python train.py --hidden_act="squared_relu" --norm="rmsnorm" --norm_eps=1e-05 --positions="rope" --rope_fraction=1.0 --attn_scale=0.347 --parallel_block=false --extras=["capped logits"] --init_std_qkv=0.034 --init_std_up=0.034 --init_std_down=0.0 --lr_mult_up=0.62 --lr_head=0.00876
MLP neurons of a small language model. Each row is named by its layer, matrix (up: input weights; down: output weights) and neuron, and shows model dimensions 80-175. Each number is 50 + 15 x the weight over its row's rms, rounded and kept within 0 to 99.
After each neuron's rows, "fires after" lists the tokens most often just before its 100 highest values on Wikipedia text that the model never trained on.

L2.up565:68 45 60 50 80 58 36 45 55 29 26 47 23 60 58 79 43 37 47 57 40 46 61 72 42 58 69 43 39 68 57 37 69 42 49 36 39 32 44 76 65 85 41 46 53 47 62 47 59 19 23 48 59 13 44 62 18 44 52 46 29 49 72 50 40 45 50 46 36 27 12 42 71 84 51 45 31 49 33 43 42 39 63 51 50 50 41 65 45 39 59 26 45 51 62 60
L2.down565:80 54 33 56 27 53 62 60 49 72 62 47 46 47 18 45 46 45 78 40 54 35 42 40 39 63 41 47 46 45 47 66 40 58 41 68 49 49 53 80 38 63 57 60 35 69 47 69 28 50 44 55 45 81 46 26 38 38 44 48 92 48 60 53 74 35 37 53 82 50 26 56 38 52 22 31 34 47 34 48 56 72 53 52 34 58 73 44 35 35 47 47 40 24 65 37
fires after: " F", " f", "F", "f", "-F"

L2.up360:51 49 23 49 74 56 48 38 57 45 56 32 38 31 81 80 47 30 48 21 38 62 32 51 63 59 65 66 52 46 32 39 52 52 74 50 49 74 49 38 60 36 44 38 54 40 53 44 42 37 32 58 49 77 42 50 84 54 81 86 51 54 78 62 61 61 29 34 59 63 51 58 52 45 58 39 62 70 43 58 56 58 25 03 62 52 47 53 94 25 25 48 50 78 58 53
L2.down360:68 49 72 49 28 33 56 39 61 26 35 38 38 36 54 51 64 53 21 46 40 32 98 59 43 30 53 53 71 51 74 62 47 35 37 67 58 25 38 45 72 46 52 42 52 73 42 36 51 31 54 36 60 11 31 55 27 25 41 40 56 40 34 31 61 54 55 54 32 48 52 45 36 54 41 64 19 35 51 46 43 52 52 72 49 42 56 62 69 69 57 42 32 57 47 42
fires after: " b", " B", "B", " Sh", "b"

L2.up698:62 46 63 57 29 74 45 58 74 39 33 35 52 19 60 52 69 62 40 26 46 56 86 73 59 22 40 70 28 39 20 45 43 25 44 34 54 50 56 71 27 71 35 49 43 58 57 32 37 33 31 54 74 61 52 77 84 43 62 49 62 48 41 33 44 57 55 75 45 50 55 43 50 50 28 64 54 69 63 62 38 72 77 52 32 40 67 65 83 25 34 60 57 34 67 59
L2.down698:77 53 28 38 36 26 51 56 70 54 49 22 44 85 17 44 11 64 52 41 34 40 40 51 56 25 29 64 68 45 49 51 48 44 45 67 44 40 48 62 53 57 74 74 31 55 47 37 42 60 63 82 54 25 35 55 36 44 37 41 30 42 28 63 53 73 55 25 55 54 52 32 52 59 54 37 44 29 58 36 39 70 35 43 36 50 28 32 32 59 39 65 44 44 63 35
fires after: " a", " A", " Ch", " t", " The", " F"

L2.up406:47 26 41 62 48 30 45 30 34 30 30 53 32 33 63 54 25 62 58 62 56 45 38 46 48 43 40 42 41 55 48 27 61 38 65 53 58 65 72 39 47 42 38 48 54 43 48 72 54 83 44 44 88 72 44 38 47 35 53 44 55 54 40 70 67 39 54 42 38 69 54 65 11 61 35 79 93 63 46 89 27 76 45 49 64 30 80 46 77 45 54 68 44 73 33 63
L2.down406:55 54 62 59 38 60 54 74 93 68 65 68 41 68 28 49 41 44 41 71 91 66 54 68 60 64 60 43 68 60 69 57 51 48 27 76 60 49 35 70 41 53 56 45 55 56 40 38 46 43 76 57 23 18 37 55 59 68 55 74 27 56 55 76 45 31 42 27 38 60 42 28 58 38 54 32 39 75 16 41 68 43 37 50 29 73 42 44 61 48 27 38 48 45 68 57
fires after: " P", " p", "p", " v", "P"

L2.up642:44 38 45 50 43 38 74 49 38 32 56 45 41 68 57 40 64 24 49 84 40 68 65 41 69 75 74 52 76 48 39 24 26 70 64 31 60 85 48 54 48 60 41 32 26 53 49 48 55 63 41 50 45 59 55 39 63 39 10 38 52 58 60 52 51 42 31 50 37 44 60 28 66 75 52 46 67 54 66 85 39 74 38 36 50 56 66 37 47 77 69 72 59 49 63 46
L2.down642:54 50 56 49 56 70 41 53 48 42 42 65 46 64 55 61 49 76 66 32 37 42 18 44 37 58 41 56 50 58 71 57 75 50 42 65 62 26 72 33 39 53 22 36 64 36 33 53 44 33 37 63 47 64 46 51 62 45 46 86 17 59 31 16 38 53 23 54 53 48 67 66 28 63 21 53 50 50 39 46 51 44 56 85 46 60 59 38 67 25 36 47 44 53 58 61
fires after: "ording", "p", " acc", " comp", "f"

L2.up391:42 52 48 38 57 29 47 29 56 64 35 74 54 72 41 74 51 37 41 16 47 63 43 46 37 51 77 31 65 70 40 66 43 58 69 60 64 35 60 57 33 77 66 56 38 50 57 52 55 34 67 26 41 50 30 83 49 48 59 31 61 30 29 50 50 26 67 39 32 44 47 29 57 53 50 55 17 15 51 53 27 53 37 38 45 46 57 32 26 33 44 47 23 61 35 54
L2.down391:53 50 62 56 44 47 44 78 49 30 39 42 54 43 28 68 72 60 50 52 60 22 50 51 49 35 64 45 51 51 26 50 33 48 40 39 37 65 45 39 40 85 50 34 60 59 47 38 67 55 33 49 32 54 50 39 48 48 41 49 38 52 43 56 33 46 20 52 57 50 82 38 65 40 40 37 66 68 31 84 74 65 48 59 51 59 62 37 71 31 43 35 55 26 19 75
fires after: "az", "itz", "iz", "van", "ov"

L2.up314:64 38 42 71 40 47 75 44 99 48 22 58 31 73 74 21 44 48 31 64 39 23 36 27 71 35 51 49 26 54 45 32 49 47 57 58 93 56 41 66 35 41 20 46 83 50 44 37 61 38 42 65 66 76 29 55 44 49 69 44 54 56 63 81 58 62 58 54 42 54 68 68 49 70 62 41 71 72 55 40 47 32 36 30 68 55 41 50 39 45 38 65 54 40 57 58
L2.down314:57 38 39 59 19 54 48 40 51 33 37 21 44 37 56 64 50 62 64 58 46 44 37 63 78 42 55 49 27 58 54 21 61 55 36 26 55 14 41 21 75 62 46 41 35 44 54 41 30 64 78 57 68 64 42 33 55 51 41 33 35 30 50 13 48 59 35 26 62 73 57 66 45 47 70 51 39 45 42 55 43 39 54 25 73 40 46 75 53 51 61 45 56 49 61 51
fires after: " H", " h", " c", " l", " d", " Br"

L2.up635:69 50 44 48 46 56 58 45 29 35 44 50 62 26 58 57 64 40 17 57 38 36 60 32 77 56 63 53 69 39 59 58 37 38 31 82 26 64 70 53 29 46 64 33 49 47 64 16 58 53 35 69 55 71 31 54 78 23 65 34 61 42 41 55 58 59 56 38 60 13 59 47 55 48 55 52 56 62 52 54 26 39 49 74 34 60 58 61 53 35 28 55 70 56 49 27
L2.down635:70 44 59 61 53 31 54 44 55 76 59 70 53 53 44 20 69 51 63 43 29 46 27 38 43 36 49 72 68 43 20 51 35 54 66 47 41 39 23 28 27 38 24 60 38 59 48 61 44 65 61 59 39 53 86 38 55 47 47 54 26 41 49 36 69 50 48 77 35 57 62 41 53 56 52 72 33 47 52 53 69 35 48 35 61 52 54 45 43 43 71 50 63 42 53 44
fires after: " t", " a", " T", " be"

L2.up418:41 63 24 35 58 54 39 40 72 46 59 56 39 41 73 71 37 52 22 62 34 54 63 41 72 27 14 56 50 58 40 54 46 53 59 47 63 61 64 76 27 33 66 69 28 32 64 37 66 50 44 56 50 69 58 53 74 40 45 35 43 32 52 65 60 42 53 70 72 52 30 59 68 76 29 73 57 53 38 40 27 47 70 47 61 56 36 58 55 57 27 47 63 60 40 47
L2.down418:33 49 56 37 13 55 41 69 35 75 33 46 44 43 51 40 67 22 35 41 55 46 36 46 64 63 54 16 46 51 36 33 80 84 59 57 56 50 53 33 74 31 60 50 81 67 82 54 42 75 58 42 45 63 40 55 49 46 57 52 73 74 98 69 51 56 20 54 40 77 44 46 39 48 56 46 31 78 68 78 55 21 42 72 62 54 59 39 62 54 51 47 43 37 53 57
fires after: " c", " C", " L", "c", "C", " l"

L2.up501:67 41 33 70 55 41 25 40 47 41 41 79 43 41 47 50 75 59 61 42 56 53 38 70 44 36 71 44 49 68 46 47 68 50 76 42 50 55 72 47 55 41 25 62 65 67 71 39 47 49 51 53 65 44 46 48 51 33 45 25 64 51 28 51 41 79 33 47 73 14 38 61 59 40 73 44 58 36 94 40 41 67 34 20 53 49 62 55 73 31 35 71 61 60 39 66
L2.down501:56 43 79 21 54 33 26 59 66 58 74 64 67 50 79 85 42 60 46 33 50 57 47 53 56 52 53 70 65 41 46 49 31 60 35 35 63 55 58 60 18 59 83 52 21 68 45 30 38 39 59 57 29 55 53 70 44 79 49 45 64 63 59 48 53 35 47 51 26 63 56 04 54 55 31 39 51 53 66 67 88 30 54 73 59 43 45 38 44 40 40 24 40 47 32 72
fires after: " B", "ab", "B", "av", " Bar", "b"

L2.up639:29 47 33 22 41 23 40 19 59 50 49 48 28 46 59 51 44 52 39 52 57 70 54 92 54 57 34 65 55 46 47 49 60 43 58 37 46 45 52 64 37 37 70 59 66 33 61 63 62 60 44 66 88 55 52 38 59 31 80 39 47 42 25 49 27 56 63 46 58 63 42 57 66 60 56 44 33 32 48 54 55 60 32 42 46 20 81 43 55 10 33 35 48 25 58 42
L2.down639:39 53 09 41 73 14 44 71 75 53 65 59 58 60 43 33 64 40 37 81 75 61 55 51 52 54 46 45 68 47 48 30 36 51 28 43 50 60 51 48 55 30 32 53 31 50 73 15 70 50 58 31 44 75 83 39 50 52 41 67 52 70 56 46 25 40 53 28 36 40 64 39 54 27 23 74 50 55 26 58 21 75 61 39 55 76 17 63 53 45 50 60 45 61 70 57
fires after: " p", " T", " t", " P", " a", "i"

L2.up315:31 65 45 65 50 45 76 34 68 69 60 48 51 45 54 64 68 47 59 52 44 61 59 72 59 25 68 60 59 52 53 46 65 41 25 60 52 54 61 79 62 25 46 53 29 36 41 59 70 65 44 59 39 39 31 49 66 44 51 56 65 38 53 32 60 22 56 37 76 71 50 49 39 52 21 64 45 36 66 18 24 49 53 27 72 36 43 65 72 17 43 55 72 38 17 64
L2.down315:51 24 45 46 60 42 28 40 52 60 44 58 70 72 37 44 52 64 30 38 57 60 37 28 74 45 38 51 35 52 32 56 20 54 68 78 66 62 53 20 75 67 58 47 14 36 72 65 28 36 31 51 67 63 39 63 33 50 79 47 37 62 55 45 47 45 36 26 35 58 53 59 27 59 64 56 59 37 60 54 39 34 48 44 30 76 31 65 42 77 42 64 34 51 48 72
fires after: " L", "L", "l", " l", " St"

L2.up172:64 46 81 39 77 62 47 69 64 46 25 43 43 26 64 57 53 81 58 42 40 53 53 83 36 50 42 55 50 58 47 88 32 17 48 24 29 33 36 51 63 43 57 25 50 41 23 46 52 66 55 67 42 44 35 50 62 56 57 52 45 42 90 57 62 51 33 61 64 56 37 35 56 39 65 35 37 51 34 49 37 60 55 53 65 46 55 60 70 58 48 36 57 46 34 47
L2.down172:46 62 73 46 20 50 55 61 51 34 68 48 64 62 49 25 70 63 45 42 49 39 68 40 25 45 52 32 54 54 49 50 36 44 34 39 63 73 45 46 43 27 37 63 38 60 67 61 52 52 77 60 43 27 76 52 36 51 33 54 78 57 56 13 33 64 50 31 81 61 41 49 43 64 46 42 90 45 35 60 46 27 45 59 30 71 32 41 64 52 28 65 80 32 64 60
fires after: " F", "F", " st", " St"

L2.up757:16 69 38 53 59 50 79 52 49 48 54 60 41 34 74 58 46 38 41 57 41 44 39 59 67 41 34 46 57 54 57 63 26 71 29 46 47 46 76 40 49 45 48 50 65 57 34 32 66 35 67 68 82 59 45 64 42 56 48 25 54 51 54 43 49 66 43 62 44 59 28 33 52 15 36 71 69 61 56 44 38 59 65 50 56 39 29 57 62 08 31 21 66 59 42 41
L2.down757:43 42 55 53 47 32 76 26 63 47 28 39 38 25 69 38 70 23 18 57 60 55 65 47 43 46 29 59 66 35 73 43 57 60 74 39 54 68 63 39 61 45 61 36 72 65 57 51 47 32 54 67 59 44 40 47 47 30 38 56 41 47 54 29 48 63 61 19 39 33 62 21 38 32 35 26 51 40 54 51 75 35 50 62 54 53 65 41 50 26 43 47 60 42 85 35
fires after: " R", "R", " r", " C", " l", " \""

L2.up112:57 33 41 63 60 64 47 30 46 66 31 42 44 23 53 46 66 41 63 47 45 66 53 60 53 25 37 52 39 23 16 58 52 48 44 40 44 51 39 56 77 55 65 59 49 84 55 57 74 43 65 47 59 50 48 53 39 73 65 43 42 23 42 40 53 43 50 45 66 64 72 35 40 72 68 62 57 41 52 59 00 59 56 42 69 52 39 67 69 53 55 20 47 37 26 49
L2.down112:22 47 34 58 46 49 41 43 48 59 64 29 57 63 55 55 41 46 54 41 55 52 37 43 52 62 94 25 29 52 59 37 69 65 58 62 54 31 43 45 32 57 24 40 59 25 67 55 36 36 49 42 43 62 64 33 38 41 52 18 59 48 15 51 58 67 27 54 58 67 51 62 42 25 96 37 49 65 34 53 53 41 42 30 50 52 75 36 35 48 66 53 56 35 66 24
fires after: " c", "C", " C", " sc", "c", " d"